{
  "norm": "layernorm",
  "optimizer": "adam_variant",
  "beta2": 0.95
}
MLP neurons of a small language model. Each row is named by its layer, matrix (up: input weights) and neuron, and shows model dimensions 144-239. Each number is 128 + 32 x the weight over its row's rms, rounded and kept within 0 to 255.
Before each neuron's rows, "fires on" lists the tokens most often at its 100 highest values on Wikipedia text that the model never trained on.

fires on: " would", " are", ".", " may", "to", " will"
L4.up1729 [136 143 166 116  94  79  81 211  95 145 105 161 157 152 156 135  85 144 124 127 107 227  86 127 128 151  55 122 167 178 115 127  98 121 160 124 135 150  93  64 135 127  38 105 131 115 141 115 185 100 107 145 149 174 161 164 171 123 120 169  66 149 165 175 134 119 123 141 134 162 137 114  78 150  20 191 130 157 155 141 159 171 117 135 150 119 130 126 161  95 137 141 108 168  89 103]

fires on: " |", ","
L12.up1453 [115 159 126  88 136 140 123 158  92 200 118 207 144 119 117 110 127 147 151 111 136 150 131 118 120 125 181 162  88  77 143 107 114 139 139 107  81 137 145 149  73 129  95 129 141 199 156 105 119 154 147 135 119 193 151 123 207 126 131 129 141 142 139 105 117 100 114 169 145 135  91 111 109 105 129 109  68  86  87 170  69  76 130  55 142 171  67 123 109 118 112  71 144 120 148 114]

fires on: " (", " \"", "-", " "
L12.up1259 [142 150  96 119 141 135 108 134 129 135 134 150 120 185 124 108 133 135 123  99  81 126 183 104 114 130 151 193 110 155 141 164  93 170 193  81  97  76 175  80 141  77 151 118 142 102  70 135 132 114 162 154 134 149 137 121 182 175  92  80 126 151 164 105 128 102  93 106 114  89 126 117  90 132 132  92  78 120 125 156 123 144 155 145 114 162 138 114 125 144 129 107 156 120  93  76]

fires on: " of", ",", " (", "'", " A", " or"
L4.up97 [127 107  89 146 108 127  84 153 104 120 135 176 127 168  77 127 127 147 127 170 114 165 160 171 141 158 144 147 101 121 157 148 127 186 140  66  98  64 151 111 120 112 109 188 139 127 125 134  95 185 167 134 181 168 128 108 114 142 154 105 145 153 140 137 105 103 106 145 166 161 139 159 119  74 136  62 146 117 116 124  47  62 118 151 118 107  94  82 191 156 137  86 127 126 155 120]

fires on: "-", " \""
L12.up141 [179 107 109 113 106 118 137 148 121 123 102 137 165 149  88 114 102 127 155  77 194 143 162 110 102 130 144 198 114 135 157 134  97 160 131 144 179 104 119 147 106 136 113 124 124  89 156  95 118 163 133  77 128 145 103  97 144 134  61 106 111 107 176 147 145 180 132  98 124 157 134 159 103 112  85 156 132 189  83 105 159 122 185 133 144 170 113  78 171 195 133  98  65 152  98 122]

fires on: " would", " 2", " is", " are"
L12.up1260 [171 142 148 154 146 115 120 141 142 122  48 134 128 142 130 113  95  90 135 170 127 127 165 114 151  95 111  81  97 154 204 137  88 144 116 141  78 114  99 100  56 139  71 164 118 120 136 123 129  98 176 153 125  97 171 119 154 159 126 165 128 183 149 128 149 117 121 127 115 144 106 145  72 144  86 149 137 170 125 109 166 118  99  96 102 161 191 141 138  52  76 127 148 145 151  87]

fires on: ",", "′"
L12.up1821 [208 140 126 125 116  50 197 123  83 122  89 164 127 141  88  64  74 126 121 113 119 200 129  89 111 151 123 154 111  95  77 131 162 146 185 108 140 130 183 125 114  67 119 117 141 159 116 113  96 139 186 194 149 210 142 106 104 127  85 152 151 113 128 139 124 126 110 115  94 190  87  77 133  95 147  89  76 157 189 132 137 153 114 161  91  84 123 140 172 134 119 165 134  97 155 130]

fires on: " an", ",", " the", " and", "|", " |"
L12.up31 [116 133 132  85  99 157 111 150 135 143 120 134  91 124 117  91  87 147 147 151 136 146 142  95 135 159 109 113  94 143 142 139 107 124  73 142 104  96 181 127 144  49 132 125 124 146 158 160 146 118 141 204  75 163 213 135 189 130 114 121 100 167 156 128 141 132  59 109 121  93 126 103 132 122  75 246  76 137 116 192  70 192 137 126 129 141 152  98 179 123  97 125 121 163 120  85]

fires on: "\n", "-", ",", " and", " First"
L12.up1506 [ 95 125 104 134 105 116 114 169 115 118 134 149 119 166  99 146  31 115 180 167 114 180 136  39 103 122 120  87 115 141 123 113 198 125 156 139  52  87 145  94 168  87 131 131 152 126 124 223 139 117  99 130 122 168 138 118 143  82  82 116 144  90  99 154  94 148 153 103 112 129 147  99 104 115  87 179 141 139 139 179 111  97 122 135 151 164 146 131 131 135 180 137 121 114 117  84]

fires on: " of", " and", " de"
L4.up1088 [137 130 118 169 135 113  93 107 139 106 126 115 160  95 135 101 134 156  80 137 105 110 104 155 141 145 128 138  97 180 108 153  86  99  98 115 123 149  97 137 164 101 161 128  95  94  77 129  84 123 122 101 124 147 219  75 131 213  74 140  77 206 167 137 135  86  78 118 108 173 151 144 133 137 122  56 199 158 146 149 104 108  62 116 174  95 182  96 192 177 137  98 168 143 107 131]

fires on: ",", ":", " ", " since"
L12.up1853 [120 101 124  89  94 101 152 168  92 170 125 144 105 194 122 114  80 125 109 196 159 111 106 128  75 151  89 155 133 148 162  64 123 130  97 173 103 110 125  43 178  95  88 142  70 134 105 140 191 132 158 144 125 131 125  81 172 114  98 190 150 118 159 170 107 123 108 113  96 147 155 108 126  99 151 116 126  80  98 133 165 101 191 147  60 129 138  80 110 181  99  38 111 120 134  98]

fires on: "\n", " \"", " ", " Cu"
L12.up776 [ 96 127 158 118  85 131  92 131  57 104 153 115 161 130 139 131  99 125 189 158 149 102 154 151 165 131 154 115 174 134 102 182 128 147 126 175 114 159 147  94 114  86 136 178 141 153 120 171  99 116 144 150 138 107 124  90 154 113  89 126 168 160 141 118 132 109 129  70 141  90 122 176  93 146 141  30 168 126 158  68  89 120 105 184 131 123 141 100 119 122 109  74 186 156 158 128]

fires on: ",", " at", " to", " a", " by", " with"
L12.up721 [156 145 123 123 171  71 158 123 117 165 106  96 108 132 106  31  92  99 170  63 174 129 134 105 141 151  79 154 109 137 119  72 133 147 171 188 112 150 176  62  84 145 108 159 217 128 114  99 163 110 145  91 145 115 124 168 197 137 107  91  43 189 151  75  88  70  49 147 102  88 165 100 102 113  71 130 192 159  84 135 170 121 114 163 125 127 116 113 146 142 126 165 132 137 107  69]

fires on: " as", " to", " in", " who", " (", " |"
L4.up247 [111 137 113 197 156 130  98 122 136 119  75 154 100 157  81 102 114 121 123 135  89  79 141 122 116 137 142 104 200 126 194 155 160 171 140 120 102 106  89 101 175 124 106 138 147 104 102 141 117 174 156 131 124 137 162 166 145 154 146 140 148 140 178 132 134 152 135 126 124 149 126 152  79  50 158  65 116  66 145  98  88 131 144 100 114 144 199 137 154 172 120 163 182  96 132 109]

fires on: " (", " ", " \"", "/", "-"
L12.up822 [134 146 150 142  98 161 110 166  79  81 133  82 141 177 145 139 125  95 195 107 133 105 131 147  87 128 109 176 125 132 126 127 103 209 136 121  95  88 145 135  93 165 120 129 145 178 108 147 116 132  99 109 158 153 110  91 164 174  64 132 160 125 108 136 145 110 152  94 147  76 118  90 133 134 123 102 131 177 128 196 128 133 195 185 128 114 109 115 163 154 145 113 126 129 119 134]

fires on: ","
L12.up23 [179 128 139  73 134 102 173 146 105 181 156  93 128 154 110 125  52 118  92 131 119 168 112 150  94 125 120 156  83 147 145 130 121  98 111 112 128  72 173  65 129 149  86  70 111 163  79 122 104 151 151 152 127 127 162 161 140 112 111 160 127 206 150 167  79  76 111 147 122 164 124 111 113  55  77 112 157 132  70 192  51  78 132 121 115 130 112 154 137 100  78  94 145 144  54  85]

fires on: " He", " he", " she", " at", " She", ";"
L12.up1536 [124 111 111 164 109 147 108 151 132 175 101 120 132  90 130 161 131 158 124  64 112  69 144  71 115 149 167 148 102 162 138 138 135  91  96 163 158 130 165 118 127 107 104 174  86  86 184 174 133 124 136  87 168  95 112  74 133 115 164 146  88 125 212 143 113 127  78 111 131 125 123 120 130 108 123 160 129  87  85 117 112 118 157 122 114  80 121 135 194 159 152 134 165  86  74 130]

fires on: ",", " 4", " $", " £", " $1", " 9"
L12.up221 [138 120 128 120 124 101 140 136 132 115 119 153 191 184 137 127  75 145  91 154 150 124 159  82 149 169 111 201 120 123 159 157 144 186 153 137  86 145 159  20 155 185 118 125 152 129  99 143 145 138  99 177 135 128 117 128 154 146  90 138 130 164 181 105 121 158 109 124  45 137 153 154  64 141 106 136  88 113 132 128 115  82 185 125  62 105 127 110 137 156 100 117 168 121 112  95]

fires on: " a", " O", "-", " E", " L", "O"
L12.up413 [145 118 129 159 115 178 151 177  83 103 114  93 154 133 140 107 110 135 129 112  93 110 106 108 123 130 135 174 102 153 106  87 169 114  94 224 114 139 100 136 114 102 150 129 111 135 146 161 141 104 125 126 118 115 158 123 102 200 108 154  84  71 138 120 215 145 148 112 132  81 147 141  96  92  59 119 145 178  90 143  84   0 143 147 121 154 204 108 181 171 133 144 110 184 129  44]

fires on: " an", " An", "-", ","
L12.up1574 [122 118 129  96 121 117 101  92 112 194 140 166 138 176  87  70  31  79 137 110 134 156 132 158 136 171 125  96 115 161 146 178 139  91 159 140 104 177 129  81 133 113 131 136 173 170 134 136 163 173 154 145 148 157 217 127 166  60  77 165 148 136 132 161 120  85 113  86  96 101 166 142  66 150 108 139  93  98 146 119 127 130 125 179  90 121 114 169 129 116 133  94 163  97  95  76]

fires on: ",", ".", " |"
L12.up34 [185 132 113 142 156  93 171 138 114 153 129 137 121 118  74  92  83 116 147 137 158  84 113 127  97 133 167 135 156 136 131 152 143 128  76 101 104 134  95  96 170 120 125  40  95 123 126 113 126 169 159 171 159 184 173 136 146 138 110 127 195 147 171 113 129 110 117 118 103 121 127  61  76 117 128  87  90  88 170 124 143 103 201 135  56 142 162 112 119  96 117 106 190 162 177 122]

fires on: " |", "-", " S", "\n", ",", " \""
L12.up1995 [166  95 136 114 155 172 170 122 119 127 137 108 168 119 130 145 148 137 109 110 124 148 173 102 171 133  84 153  61 117 180 113 171 150 104 129 139 119  91 141  94 156 149 106 146 146  71 128 112 107  69 119 102 182  92 120 143 174  59  94 154 139 148 138 247  97  81 102  81 118  98  97 154 120 112 153 107 129 118 147 138 105 127 109  54 165 120 127 127 174 146   5 107 147 157 150]

fires on: ",", ":", " was", " a", " |", ";"
L12.up565 [ 86 188 142 159 122 145 105 158 158 185 109 127 129 130 160  82  83 138 147 133 165 130 167 161 139 114  85 173  84  75 129 109 152 137 173  95 128 116  88  76 123 113 137 146 148  38 119 148 166 130 124 143  97 169 113 100  84 149 114 131 101 149 169 113 145 157 116 175 114 119  90 137 125 167 108 135 144 109 107 124 182 132 152 142 111 155  99  79 126 127 117 116 133 147 125 122]

fires on: " the", " The", " |", "-", " 3"
L12.up867 [124 115 114 151  76  89 142  83 148 134 128 145 109 166  89 107  23  82 125 111 176 102 175 114 147 121 112 126 124 172 131  96 117 179 176 109 132  79 161  98 113  93  87 120 119  61 100 142 170  80 155 207 140 184 186 113  96 141  91  97 126 164 135 114 177 106 153 141  90  83  75 141  98 132 128 155 103 176  88 127  89 117  96 165  80 159  96 161 146 109 106 127 150 128 114 122]

fires on: " a", " with", " Japanese", " former", " |"
L12.up1076 [ 99  98 163 193 168 171 121 131 135 165 112 144 104 137  79 114 141 150 154 159 135 150 152  93  86 157 100 150  92 112 164  75 181 120 116 112  91 114  98 157 120  62 114 100 107  96 149 155 159 124 124 177 113 179  87 122 129 116 139 170 113 129 154 124 141 148 109 166 129  94 128  69 122 159 117 115 148 108 122 157 150  81 163 144 156 135 153  95 167 113 121 128 160  84 106  70]

fires on: "-", "S", "O", "F"
L4.up1313 [176  84 172 120 124  98 119 149  76 113  81 104 152 178 149 124 108  90 172 148 161 143 158  88 166 152  81 114 123 130 146 134 114 102 133 132 109 105 113  83  89 129  83 189 112 110 159 161 114 135 162  91 149 183 128 104 151 163 126 133  86 120 167 115 140 100 126 106 131  88 138 126 123 113  63  96 179 153  50 124 141  74 127 113 123 164 165 136 169 150  89  52 123 126  72 134]

fires on: ",", " and", " of", " the"
L12.up1095 [129 104 166 137  91 140 124 126 135 110 116 125 194 129 175 102 151 107 151 159 131 144 119 152 114 148 102 144 113 160 132 148 110 167 119  95  70 118 163  59 105  96 181 113 160 189 118 138 160 108  62 132 105 163 130 156  92 124 101 118  72 213 116 164 120 114 157 109  83 138 138  96  95  93 146  66 146 135 143  99  98 155 140 180 155  95 161 111 137 143 135  93 154 127  91 126]

fires on: "ing", "Because", "ling"
L4.up373 [108 112 118 152 142 117 150 108  98 108 137 159 133 140  99 118 140  87 192 133 117 116 172  77 162 140  87 122  76 134 146 113 119 136 126 129 120 129 161 103 175  69  80 156 190 119 170 120 137 167 160 130 152  98 114 161 113 153 139 160  92 101 124 156 212  96 112  53 125 130 104 148 122 110 131 110 129 110 172 125 147 114 102  77 147 172 100 141 148 144  90 146 161 201 119 207]